From a checkpoint of a small transformer trained on Wikipedia: 6.89M parameters.
MLP neurons of a small language model. Each row is named by its layer, matrix (gate and up: input weights) and neuron, and shows model dimensions 0-191. Each number is 128 + 32 x the weight over its row's rms, rounded and kept within 0 to 255. Numbers have three digits each. A neuron's up and down rows have the sign that makes its largest values positive.
Before each neuron's rows, "fires in" lists the words (lower case) most often at its 100 highest values on Wikipedia text that the model never trained on; "fires on" lists the tokens most often at its 100 highest values on Wikipedia text that the model never trained on.

fires in: "are", "while", "although", "soul"
fires on: " are", " while", "ul", "While", " although", " While"
L3.gate312:131111135121133139097165195163130097127104194063124128123126108102176088158111145079112105131150115141113168120114083152114111144118109133121110119184102101120110029125079113052154166132110115190109123106157067134139162116154109123100084129062118185148139140107076138119071102129108084161090143170128157117081125126133149086118200166138190177152140135161097230146128137085179172129092049113154115128166101123118133108094146173143080175106138134157166130167142128133097168119135177090105121158193123123142099129072127120122142111101180090156120112134112152083146186181145084099
L3.up312:082117099112108148111134098146125125101101123148112083144161150113108106193062100135166106113139160097107116175073149127181169150168106016128143090104186149132202123172167152154118137150073119123139153084184144146136113072065155126128150113116086150173132188095167120093144124117173135125126101107120155169146110067110088097102145114077100154093125107137093138153074127132146155136138159130151110127168129068160111145092161151146082116144060129114160137079103138137140070123133146067178137091181173179124092170206072135119138142086117163187106118088084137162086110106128117160

fires in: "and", "soon"
fires on: " and", " soon"
L5.gate274:142213159136127108134126151106103190148139089158125162177089086086081131118121146122133095116110093041188171109072118174145132127044107128106113151151121137152138181157129105158146170117121111085126116178149142131124113107159060139101158129135096097150170120151144145139156115153100127126117099067109105114128120143107143155142092201191122119144142193101167143092165113166145086086125173107159134174110160126178110120102116096098142180137124153167088167117159123129167101170121137140174104112195161149176059129129098154115087067063092153170182145106085150065160102171128079143
L5.up274:131147108162085159121140133109105179133045068179201113074121142165161146136111081109212163142081127212125122135116133141183103120152172108186146090147149165179142113104097166143144125121135139122097148141072126114193155108110120189046130166117147146137098148148158175132116131120116169130105107112162165077154100128095131133132137128165080150079143151114149148153132145110110152116115106164185101107113142100179158083175187169115155093096136114135120158089097154128148140143077163078140071093114116074082145099097104058100163110089114113143167177058171116143093092160127132121

fires in: "will", "can", "must", "may", "donovan"
fires on: " will", " can", " Can", " Is", " must"
L3.gate73:134161104081180117124167128128173153117117143117135127134196088161112106113100108126115167084141094155060087115121093131104113109120105176104118101208117079109159164089168136229176182110097099153119146095168103093139191092081140157133111130137130117171078101143122128126095085139174136099123132110080169188161152129161126113077149126195148151091118134167134134099150083119094095117127165169211117149057146129134144111133132132137184150088149156135113135163109122093149077130175147136109163130130107109193136163078175173101173080103111099111124170163155106154154169124091045154
L3.up73:145105152125120156088139219177135097146168130070126107130101115120124098181142133100148166132196041138139148157141173103150121105165063133161135118191134073145149147146133113138162156119096175099130098135159140144097132249146149157120106100112180168166067149152137118158137127097172160137138140082154132114101105086139178168098111119125090153109094103107111099181178171131154170157167117104097159096095131064142148089099201148165067141086078091113137122123102113133154157115112107116088116137144077177100135125132141141158158086165127135126066184100179142066098127110128133101

fires in: "have", "has", "having", "had"
fires on: " have", " has", " having", " had"
L4.gate303:155153114103122102137113113116169107129102172171083146126150115120100166063141133081103134087171101107148133152175141118122196130133136088166069077116142125130097089071097103131186111120141067152130114169094117100092078128155098171118155069127118113124189142128098172155157165153139112118137112088135054076090052109098138154117198135159090125119086207126135119113151154088147087125158078135100181117153150189120172143073121149141172109078100121105130154093148127200143092128086126176125155109112122159130144144128099132129134105095120225128090111071150156126156143069053141137
L4.up303:145074121139135178106121114085118123112145112140176148085163103110139132073104078158114145144129169106146095116113142188158136060149123143102107162152124138135129107106136126131123124080116142168103146132112134131182154149097064135164103107079157169129095163167118116189164092157136131080089179147132074115047122127143117173092162193148090217146114159092173166128151151135184109139170060155099119073143085172097099131136072096109187187149117152135178104151121124129178060164103127148130176089161207141143093119117098179107116155188115115128122113108067120108093085147136104092

fires in: "years", "time", "day", "year", "of", "state"
fires on: " years", " time", " day", " year", "er"
L4.gate132:188092144097094108116145154087186120150111146184132109171175146098090102073150142070098136093077120129123138123142147094125147111121109102105051108102147081169084117105141162135131147099117120118072152124113082087057141146094173072170094134160089140132129180117096113072131100116111099094141136163082114122085193173138068102147151062136113085178102116155116124169102112124184157126173070129130154145122155129093106157056181118116132130091145171145179158212126197161147092161165086149127143131124087157158111183167115143081100158121139157101171156163150145147160104164150124102
L4.up132:081095159088106079090166159100135169107121101118112144108128105193096058144098156065093146173081115088136123141095134094110114154104162116126136144141097066128138129111129153191038181140129128143119128127189179137053130090159113136110146129139085174150129140034129179073096155146099118154157091121069133155104132141188073165158094113113138093135131122138095125163085138140112141084161133146104122146096115169050140143096215157158097158129158140104112120111106086115125155147161105186065123153084095141126093135129149183090123107148100145061170133159165125148130097115132179110

fires in: "s", "from", "since", "years", "december"
fires on: "S", " from", " since", " Ref", " December"
L4.gate206:118152087122086091153124094075087136125089169108089135123124146127140186101139122093107117146159133164137130165141160073188090067200158096167084139130155113127125055188104107168105079139145140137104158070145092146147111134122117116140130202117094103049148130108127089127154177148140140096137117150160103077171164112154085113077128078220051137082136146151138148153114102153103137052112141144136094100107090085150139097098110124117125118063163081107171174141096180166127121129112129208146128166149157158124114129139169137153151063133125119096123159141113080173059150113119152122
L4.up206:129105129203072123162132167136094156170106156152160130201096087111138191110129200117147127145133107117106093097099102116147133088181110121061150119159149132154122167098116175094106093152110190148158170096191078204122136151184096127177123144136085160163104163169121139146123097132146137112185186103097130133181149111150128090165114120120066124113187152083109115198155087142122202116130107105146196096117115108152096157089059139142137122117114084128134120146188081153130104087138074159114079145135101116108163177138133128086121091129084120085150137139150151178067164118138140138

fires in: "an", "the"
fires on: " an", " the", " any"
L5.gate21:188141089133127133132092188168164159157125067104155150181101134134137104073114158057134156097124156138179171089141120101186146111125146140175105075123075147187081059144175134137148166135134077122083099153108109149137105124108112136144077150096096150174162083123110133186119130134091119137094114117108139123112097175120097138073153143151189125139095172090129114111153084133095054104158136163196154077067090169098135164159060169122194163138173141161148166196084141147154105137151115184131100079154131167166177127090155131128101160109161154107157100094102126123126117146118149109
L5.up21:131137104131166074167111166119130089120143102103198145152117143122147071139113138119149163126182081145122173118167155140104132101081118154117137082145105105121124156101155174077203138104183133161130125100206135184155162076081116133143085193144095176133140187075127083168144105175131098167116117197103104134073146158155105211149131116157129098148178099162104095121137093102158108182170078126136160059120114083123155166124131090103151153170089113137135127124100099121124154191165084067122136087187137131155066134108158076091148160100106133117134139148104114137124097183165161105

fires in: "as", "called", "so", "that", "named"
fires on: " as", " so", " called", " that", " named"
L3.gate129:122087073134131190143141165121134133169041143192134138102102101101137110106106137138116150135105130144111154158151158113168095122124182108142168108132168068164113188147106056119100124145093122163110183103099145095142120115146114091080132087144130152149192205052156080069136112153078097086094152156139086051114140213136096217166154154105118153107123105158173185142117085115138181107132106109128140146120106110115113138113155112143117105138141132083202108097071184100113108167145128171140061146165144119116069138112104094144122151089140107163100135131153075134133102146136148153
L3.up129:138118127171149102081160178122153081140148084157068162130144059069130141119090103100137097205100151132060178109147127133151084122132125136152191196138152127113163121108162173133156081143126137133103138107183178039101144071173163210114116144151108126139099141138157121034117099092148130150168134093120172127153140096091148152132049130148078140138173169132129150109128091109137122088171186118143110121207136108073157119102128100174126137152211167132127138140140105117098139154108156148140135184136136095118124162197144156073140147129156138166162103118144127145164136107124081126

fires in: "2008", "2020", "2006", "2007", "development", "2005"
fires on: "0", " development", "9"
L4.gate327:074140138083137145144107116104128110136090110164191123064123135167117165172106144124066113120176158164123158104183166110160079136172149095097147154125074100154109134110116130111198120176132110104073164124076080168172093089089095125121073185126140133141190120137142120065133132109102094101132166156117135087141112156143089074109127117105178150108131112137069080127066111159112127086085109115145186133161087182145121108129081143093076106108155111183090161149112204160158130076144127158162147046084133121080145126158102127149081167111159073108162178138116111124164149136122183114
L4.up327:072110133081108123200138126133136121147133110098118113159161109165066081114117171098124129198155145114089148163121180082109109136169132171096122128139169081114106156109117126064214114177130145127072109100115131174110150093135084145151070150136146156120168154138091084137102097085104142073136103131124186094118070175111176051125133097133176128098147168188097151081177157114114111129111117129129154132089129136078075150148219181154128140065181118120138193186120113131092164144113051165149144145130111181117102130155146141136126154150105097108130181172113108126159152160137138154

fires in: "as", "until", "being", "since", "of", "from"
fires on: " as", " until", " being", " since", " of", " from"
L5.gate461:116094118149138109090058120167123147115089090115149177138196122077145122143136099115134117085142109140098132092169102161119124100100146135143117106186125151114062192121147143145110140143039133123116107134092132153119096123090154134158114174123085081105143067116146166104172086229070093086154118141166085072104117142151091077097135109103056147067091122063094193183147150147157090103183117142155200105085131139114156115144076131140136164144104093062108160080151159122142116168129144167090146135120132099123120137128066089111119122089145187113161120133135140147099139076125171099
L5.up461:185109039134096142127140101100100193159143120117130106097132083087131138135146095138139101124147128127120175123096185119105165091197125139135169097099078124116135156129111148091114144093071156226139135111110058083141096096123141105056147149072109149071133188132148176138149113138092113086151119142199157125148101151150144163088125165143088078082090185099129169148170181087155096127086125123137123159133190061135127107083090163075102137160161111124128134124159178163119051109175094153126142182093110096099149139123117152115141107152116163135090146131166128157074142135077140162

fires in: "that", "and"
fires on: " that", " and", "ch"
L3.gate63:165093154126080092100126103078159122144147123177130155100105122169098144141087137135081120182139127218154130132118120064158143171101137116080065134086166120112094151186160066091120153081129135155106136167141140109150156122161111145148201079151083128124112119128094167047150110064095147077151152096072110148084085113182144127129091108092099086152112118122151097067122157126123154108171176154148101120164053111104105103135179166157129173117079188124180100149155105081086125139136126156184118156128150124180082171099096129156154129112149084164174171164101117104102143156133113161
L3.up63:108121145078112159077172110144152125147092112114126111102090098116136136093055115092165138139081126156110165144148107161068122130091163147137129129140098128113164084070116196162082136136110097190149129118099167120104146115112114219148164163065195132115148093148131213130127090154123102098106159119145182115189116077141089122116169078116127101168122098150108088125128149100138133182181114078139188150073069148148079154155189109158166125154109132099125101152126129112081149150086189124134067130102104126163059103085099157113137166110132123142143113157169136141138160176109123040

fires in: "with", "including", "based", "despite", "although"
fires on: " with", " including", " based", "Despite", " With"
L3.gate282:104088125084143124130106065077173074189052187110106182145166176146157134106145149114141112084086129095166109099140134202185137149121178152108117190149150115219110134116100092144116099141130131126076145116172112159159118146178174154093106095117159111106101082089136121130115118124148152097129126073113110143125117142119090161071136168122141184118114149131110129098164076154196070137088100088148117145134106081182130096117150110122133162108160141178195129170129139132115113132104103113090100148229160100092092204163171146115145079152153122147093093084145163108124122115149143149
L3.up282:090136115106143119130106116157131112147135115143112132176171146136126051223083119138140129086096119132177108172160107154163124113158175138174171122110124131086085069105178149182058096153127123117129127150184162091191110138103084129161159092118162175139122122171128105154173107145108101140141097193133153119103137186198096118093183151130121160124123079138076192111053101092125126120132108161127055188096064143135167163108188150110151096118053123126122107119105059158169160153159157085145112111157113134092117124092167132181143119130176145148128071081142125131115111156112109134

fires in: "over", "well", "than", "addition", "presidency", "note"
fires on: "s", " over", " well", " than", " addition"
L3.gate199:133173085109121124157146143172155138145125121153145099072114163078146110142129070127139098128143156118106148133149178088162143152158124102068062127121128136182148111143159120101135071153100171131159160142069106127096139168172126165110102179170146111132159110088136090089122083130126088081140149193112062071105095157127112084074148114142144121165123073165090126134163092165161139138094051116130153174131116109125090165128096191082184126136111127181186147204113130131159086079111080118109122143135152106144166123181139047133093127144025160150071117136157114134098098148118176126
L3.up199:131121118117081174171167116094105117135125151140169151140078128181181173134134097138114181139153128107123141139164141098187084112173177105065065115188112135101056076152120184150107114053077140105152140156156112111128113118145119141143175091149132116107070127134151175141131110155033180111136146127114087121122053137128081131134064123131130132118060097093144139130131142185091122109120139139106076154128127104113144180186144141119142098067130137102154084111176125119162160113198195089165106118097088100085158131109091136181096118081148088151078147160088129141169117108105160091

fires in: "in"
fires on: " in", "In", "in", " In"
L5.gate111:097147146138098140141137138122150149135072132165195094153119167105180043114130060110143110084172136072135121100092110102126201096118148127169099133132133163144151053111138125100120128125042157119092136074075167111142119088122152144114051085080133174200121152153085173098115126160114076178110135142151101134166117210099123084092083168114156107131124154069095198082146132135165076150175142103127133155115100118103130161120088159148103145117111095076123116089120129114150124113119074119182155165173154148072132166135126106131102117081104143175120092064118120137145082113142128143
L5.up111:148114122104146192107135184134168132094073146146106103137106124108134192126155239137147078111171184130191150140112095153156079103061098135146177130115115169144175165126130125114145076101153194144121127106109144094057152147081109111142133135085128121109108122116097115185129123157157123158145123148065055079115130175107137152140132142146102097176106142090102109135151118174118090172182152127140140139187114087119134169108090163103171116097205188160122159112136115081072150104127081096216118139123153200110118101172153108136064145135113162143174112112138108125107105123115150154

fires in: "that", "known", "as", "said", "because"
fires on: " that", " known", " as", " said", " because"
L3.gate244:136085101080163138098115051127106135140110143125118081103116125124139148132142118098109080151045165093156149142139099150171127139120059131127189150098119098120077128113126113187104132144121093144102124112146110076119154083117138107105157091129115123179157069072158104091107197143163138140156084075138157125150145094105112133118096162153079125071062111175116145097115112144159061110141114098150142166139138169118110100160161149140121111142125170143133170163102129138141087179108112130059167171128195092094144168129068165133177084145201073210127079107093100159158066096119111080
L3.up244:113155112049144158092170130085138075147133104162145119127125099137123139081125113159146136146087086102121154105118159152107103141122099137116162128119169163117124105105064089144080112159074095118112077096111107116158170038105204134157163101149147137093136113161108105193083118125162173121134160100149134130118215138156093091143158067140150171114133061141097129150138095116119132103123105154169153136141145143110161099152139162151157147102079116109137102130144094142099046164184147131065152171119153102085142077090115129138176164181211125142084116104116058077183129156126132048

fires in: "early", "main", "long", "small", "large", "late"
fires on: " early", " main", " long", " small", " large", " late"
L3.gate188:089131107162142185097148153106141117150064127096095089127100128141141081090142091170160124053151165120128121174152110154129090138104186182102085184123175152189133105128139146078099100131090120123130096175107129150177152111117095139118161122107234121148118108132159137123093130132097083142113137161162126129113106125118122162153148105123132116124139105145094171173161138133147128135022047122109135112167139143138125125149106142121094121120180140127140156188143116147153115163165104173089078101166148078184165159093117044106193102051159166090085093141123076109139084120105196147
L3.up188:139148122117125080059175149067149130166125108168148146149113090135159113145126116127195132157092155107178121120135141134089105096084111164128084119098167222184114107113190137119091147074126112098134134095158073157171158156146104179138111153088152098066113123119134114091128179142116067110117096138088135092090121120102156079066152131185123153169126085174058178178138134111124085097112109121138134116123118092184098130110139147078143138103127112054126115112172113103133199119068115131121041156179109150107095131105109142127083145128120114125085157111159091075114184150099198132

fires in: "has", "had", "have", "having"
fires on: " has", " had", " have", " having", "1"
L9.gate11:169127133144164135100169157110150086157164150155132125124163047151161154062096125126102121121125096130120059113137156119126106180128159083124118119124063101123129180128121136124136130163111159153049118096146067151137122165141099063132135145134148154193128082173121173139163175168065100071118148105103152106158063176129201058064178127128143147117084172128090185117163140100138138145144130157077094146107168108131133130106113161146095160178107153089128136099080161155070108152192182124160131115158108165085184167126127201154129156107143133146114132151085162125152125126084091092
L9.up11:087110217109147114121142085137127055129165175157133129114172073122140147112115094116160131145129080167120086110122154165126087091162088121167191104099143111101106150137172185106177120131166179161072154174106079173143135148154097098150081112122107103150109128144109123143189141193095147060177153070075146105085060174074144183084090177135149150099073165103086196097129174133144155137107136163091108128163193157120147099094097177173105175129077140115114122141107097111155107148114136144116137116103143108135164126086144105110152191135124089153094112121154174143127096112104114138

fires in: "have", "had", "has"
fires on: " have", " had", " has"
L9.gate298:122150145148140120089122118120128132120108130143126150196088145126203168098099114126114146086169134152157143055112119190097113141118164111127082104130126017154163128107130097071167117086167083124139155122070127148173163122087126116130160167107152175158167127169095156120172114125108119130155110083128094086150123134098132183114152137070152066129140104149161176094114208083062117117159102139130137107114149138117119077177145139146160121180128069116126086078077083165162118127138140175140207137195060135117114151103157128132174091108122108153123131118145181125193125177099096077
L9.up298:098127145131180121124119089132101108097104146121101143145139085154184164157125125110117107146146148104103163157117133152096104110097124088189101132107070082106134101101172125103143152137154090179131126150141156125147148144146137075158173170097189138167235167137138146142140158151097085135091072111157169143174070121062136076107157158172137172160144170131145190160173134121042110138182148136109120078166106151066127072118097120129159125157127177116114152155146123102107072143150111217077145076132099081198114136150124148170125169163072143173116157143106083118112123112073119120

fires in: "as", "with", "like", "including", "alongside"
fires on: " as", " with", " like", " including", " alongside"
L4.gate342:129130147168144138154128177115119115119116096116104189132136175164128084088114153114117118143102140113105155113155155135155156134146167111089186164123087148108141137165124107165151171116118145085113146159101085119102122137137158139170118103064086112191121133141132106136153146216118180146129097046182087120084054153098092125129164184111179150163155129125118152173157075154152087097118111167132150110186122126138054130157101142098173167097195126116181183178170128087156156150130153096139148127157121147119132191174206108205136162159141091187140114096110173191119110077131124150
L4.up342:146072163164110167075119146169103103076113135100147146140105084145138129088191160094141091153154195131138094130094147087171129162158151107150060130121149080110155095115147136131150118176087131167151084178170132126119138194121102143093101169150129112144181086132126145093107171112024066099132148141117187136120076158105154134123118161081111081132104133117092129135117105191120122106112055135116100135084108092139179062134162113069167128133160098154138143094175199133169142126149142065116128124137136130157128180155100102158102161123125159176132167111196161144061100165152084124

fires in: "later", "also", "then", "long", "soon"
fires on: " later", " also", " then", " long", " soon"
L5.gate247:121095115119142078079161177129156123109095132161173182106144139146153143109081165120136154151123156069137117100139100088132117111158145125125054081128169146196126103140138154111132085086102072199162128170112133139147126103176139121144127099109110095151134155172049112138120101115090111101138103158105097103111145158132090212144146174206134095070117127207167084124157132201148124107138099178151133090074089184125114080133122170108120129181099136120186124186161172112146126137152129130124165118155118096157112116090142145090178081187129096121194161136096085124120082202146127118
L5.up247:156146140152170125143193184139100133118133156122091140151142125072177126170152171099159178113177109123156129142113156121096149124024091109128110136114093209157114137112160109137124186119172153069145176160113125146127161111158150225134194116092160058117133124130136107133118111102104105151118102115140121076102103122056137113118144164175141073123123100107156141066138075110114149072129082157123101158133106166136112154096165127118067173071143079109116120148152091102169166118139144121095166147134137178124065071123151146100099173085159138190157142049114130107109133094086144108

fires in: "and"
fires on: " and", "y", "d", "ad"
L3.gate5:108122156162115152095117120098124114074081119083103158167155093131087110109107132082105117143139163138122135097094143132136115106123166149128151078142155111120144154149142100084146181099164116089155158142095095151121126175110059131092136132134080103122219072164166185059118197118118156136142088061126121087123187094109185158140086144164105136121078184177124110159156127171116111074121190136102113192171125154103153096153140161131162120142128154130152153121070151134114053174076129110137101179195167112143121162123174159189112104093187092174199115116109122117137133074114117143
L3.up5:127059131121149129142132130100160141167137132102148127096125119153154136073143136111158117094111155087141096162126116168151152092078155151118174147124182098159168079117123138152120119141098142158157138166137091121156133181147063189068151135068090110094136135189203127121157132104114090102134098170128135153128125103125180191163145092162075109169113171113124093133149156104172065106103143133165126135102179091150155153108155129155126211166127081166138184105098145209180165176134148130212172166094092075134110194126133155122091087093120114190134098133121105188158083109116156126

fires in: "time", "of", "after", "year", "years", "day"
fires on: " time", " of", " after", " year", " years", " day"
L4.gate319:148137141126160149098096109163147173120096130218110109176145067144102166095079126090091097109108149090126147211157160051112197175106116199073088134155152126095137145115139169134125136096089086127119132094109068126073119150115112087162066111125143142160097111123083172136211131142100112101143122150070132125100090118142144118098163099105120088090131144173115148128070121074098104101165158083110103117111127211113051107082108144136110154153137124130184149120068121109169133101158098161102150158137106138101099153121081182143185113102142124132163095108092069134151133117110171142
L4.up319:149130130132130165138108112127141172155089113143224173154128099095152151106142112118077129162075083105088116137116082079149127131149117087149132162093191172128141093152180162152137154175107158085134136110167158115147120163107152155180075149099142148173115194151190148104195121117132095135157174118123137126145080083195146123092167118150117143172096066084147165198098118155090141100107145111069159131119080109077151129181141143129100172143145102177140128129075129171118127116128149072086101133063105147122123166122148109151055109154127083157077224114131111171132101114098151099

fires in: "day", "black", "young", "year", "night"
fires on: " day", " black", " young", " gun", " year", " night"
L3.gate286:145120142135118141042147149139118128112158126121130163172087175149152099106092115150144174155121110135098141147102122116140156126143104138088116117119138111132048161119127130152147110092089179062144153181136100126181174172087192141121144129137168136160118113117187119125173122128094138067183144106174118165121118098150154125107114128138206123165161135184123170138110135137131100135138157141077130094113090116060068157115150144129210162156177130111096168153105164092137092063090052109143101179196193127170196091099135149092114187153103116082190195119095136110141116130104126153
L3.up286:155122186147100146173151122131128161097093161136104169146129107108123093135114121115105145173057141079134150164073143113130141134123115093109168123138147178173105138172143097081048167123103162122105090113085128136142110126088190164158078147103144157095164081132121116133136163144101097076168132095173096152125052060152130144092095136145100079176136070104101159149182098227081096207113183094175100104130119146104074140139119103146177157100170140096168191144136132116143140081164135172133096103162177141116112064152097142171133163093082133113106134137099120076138158137111148140

fires in: "were", "became", "are", "have", "becomes", "take"
fires on: " were", " became", " are", " have", " become", " take"
L3.gate34:073133131103141092117136123138160092122120071067154167116156156134076220072126160084123166163160189185148095166080156154125094127183111066103035095141098102138188127152095141125123153115095131131120116146082202119109140111121058104120108099081065165181149153181157139131125113118141088155105097142131141144079130174096130162088137102106123108133066150158132109165073154110124155115148099096182095134182165089119147114134134157095085170090140135111071163182106128136149111085080163125126142126122169144137106176146125135192106184079167127110104132097142122119086128141085123124
L3.up34:136074120123125164117169132088160135123177143055104185174113154112115151051161086176200175138084129140110105134093156126115098120149142158147128114124068084117131112137083127088109088123176144135154101154136148136145193089139143149210171158114125105178146132117114153169110088131187119166152165097192120169093158089115133106087156171067074096141108133131139128102118104142152119142108154135119135135167130149102128052091097159143091170081165146201141130139075064127090145134085177180104127178092107120125127171108160121143163135120121090122164122035099148135113100088104083090

fires in: "as", "what"
fires on: " as", " As", " what", "as"
L8.gate411:101143127116136172140177100162207143146103100144181126152092154153147154167142131183190177099122111163113135135138179112102105108135170128136115163161145175144118084095119092100212104141110130149087115170152109095150151133098147198149136165124085082160163118130152141067173099205114079128059135107154193130148071118143165123114131111103140127126085135131118144091125109126128134115144108147226148163111118095081139075116136088139104134064150053087177185131094151164136131153188139173084104106106141124160189204173097092130112126175097104111120151116104150124111123107126095086
L8.up411:062174126100120158184183132167141125117131173132195167129103126117117115156107085136145124122133151184107153125088194151104101119119155106150088170112079144056117140104170128166140166143103146172099190066155099082152150053132124066116128127135121145130155116133114119130075112148116096127139176136141152134112132151142131182174102151136151083124179124062118138148093109151192072105136165106250116100132103104145119097101172142095122125096182055059145113177116093089103147168155154123088124156091106067115153126139165109114115151134144068148126176101129117084075149136155152124

fires in: "the", "this", "that", "11", "gibson", "historical"
fires on: "the", " The", " this", "1", " That", "ib"
L3.gate310:058115109113185117146114164107078111144100135133141162140214156131098113071169126108143146150110105141148115148082188126115117109143129135129132148115199169098112137157121140095151166180146121069133111115089086123183124120137115092102089093114138073118175213150123173104178134146180147067113140100163169096128141133166163161118136143151137125145113130144083160104147111081134141130119165134134062167145158096165120103134086161132192162132104131143127197168059127207086133173087167171152123126183137208152157124112089131155139089191162169159150121149156107166144101111132194171
L3.up310:129075066122156071107139171127138164120152185116151156040126149118070158119129149181139154112115075125110151161096170068128186134102179146122224105122128135157086124184137116135116113128105160173156109126101116106126082162148085162185114132087089115097149132165117180053131134150154147085069161110101117183153062106119171127117119104145096102098154179130135142116161105121081110112146179076135113129121145138115130123076144148155137094164131140112127140083074102163149153133129105136173168094193115160172110121189167093114123105166110161128154129113192109165080151214124160124

fires in: "was", "as", "been", "were", "became"
fires on: " was", " as", " been", " were", " became"
L4.gate75:156092150177148125085128143150120123144139159019163208125139132133136119109100084149113102087150151140108156137130171176108121134159121158152138183185151065157087129169125074127092135168139102182080165090118160077175123167083133136111152104131133141061124110134115170133160190088131086145078112131118154113129148128133137185076144195141096161131057089114152178153137076170080039062153161150157164163122128137094168106065139142120176163086138102166101149162114151090091128145108124183126159137155120115138151096096130159155134108141155095168150137093107130081142116160158157148
L4.up75:121108108113091103091093111066111162119150122119120101096114140081102073151115112114071110129072130163165173104065120118113105129124139112150142116120142097183135156183170166109105132172074117137117154125189083133159109091098095084042154134150115098091182140135146099082088153170152096097117125092106145106202173075170166127192102140113109122122084125151137149154124120144092113154119173115171176103099121113132127027120133181133184131092060114075109115143070185144078125135128145129129079080104190109094169130129120143120205149121143105096188131130092135140103095171158113091

fires in: "an", "taken", "length"
fires on: " an", "ed", " taken", " Length"
L5.gate449:168157095162161080097109157172162092167108098149080118150114089122102141077149142144132161124121156102116092116162157134160152170096118088141120103161111132111140059148148161175175140143090152127090174195185092119116096103177172105122082170126160089101161109175151160137087137159155143240147122100186153156119109112158052064096132121166132114091101147128184160150132166169103118135176128169132178093174114114094124131091133108122183117160167091156132146099148146138111109133121098133133200120152108126177111165094102082188163097143157109093089046114149120117140172125091138085
L5.up449:133108104144135104081126135142108109131137065141179129085122130113117132105114117142157185151152146154079158091168116145107126099079129145135127094128073085096105106117145200146110126130162123114137171170171144092097216099160205119121164102150187111134085150124137118154119069169137119185176153119120097155067095116159091131126112093095149169030150182101181144162154198154126159170149130177107107127129141152095113171134142071079135135149093124158156143108148122131159131185104078086103119112124069132141067132135095040176151137178158121097115050107146114112135167171111106130

fires in: "over", "than", "about", "around", "las", "gladstone"
fires on: " over", " than", "s", " about", "d", " around"
L4.gate234:087117101117147088110126117181176190132106113148167164128073126141131190105156153129158068129119133069186140193138103094137140147090140151169143089152095098156068037099127142108153117181063087125032122149145047129101093159143146146104101154170161099155147131126158184119201144172151132077169126127149128107144115110076116084141112123124117156098088144146121091064134110177102173124144128109156123158127147122117163110168075150124162107145134141146148184153145185203172113152102121204130114153119154160150110149158136153130070112141121148103153085130147153132113079092083151118
L4.up234:113058091176133150122126103139072122124135113141122122152112083129102134150161139104154037095120160092141080183053059129120169144172134150132111087153124143066121112176160122151114086137160138153166069077123202164151123120131100037132174105128163181122091145155140153157136155141119102119132114170140169136119143173120134133144069167089159140144085137093104161096116113112164115144157119093206102163076139153128196164120114127129159171157121176184125078131152146134117114146104182086104171090167142127068116075124118104161092151079092148201129087102117140143152076124141136151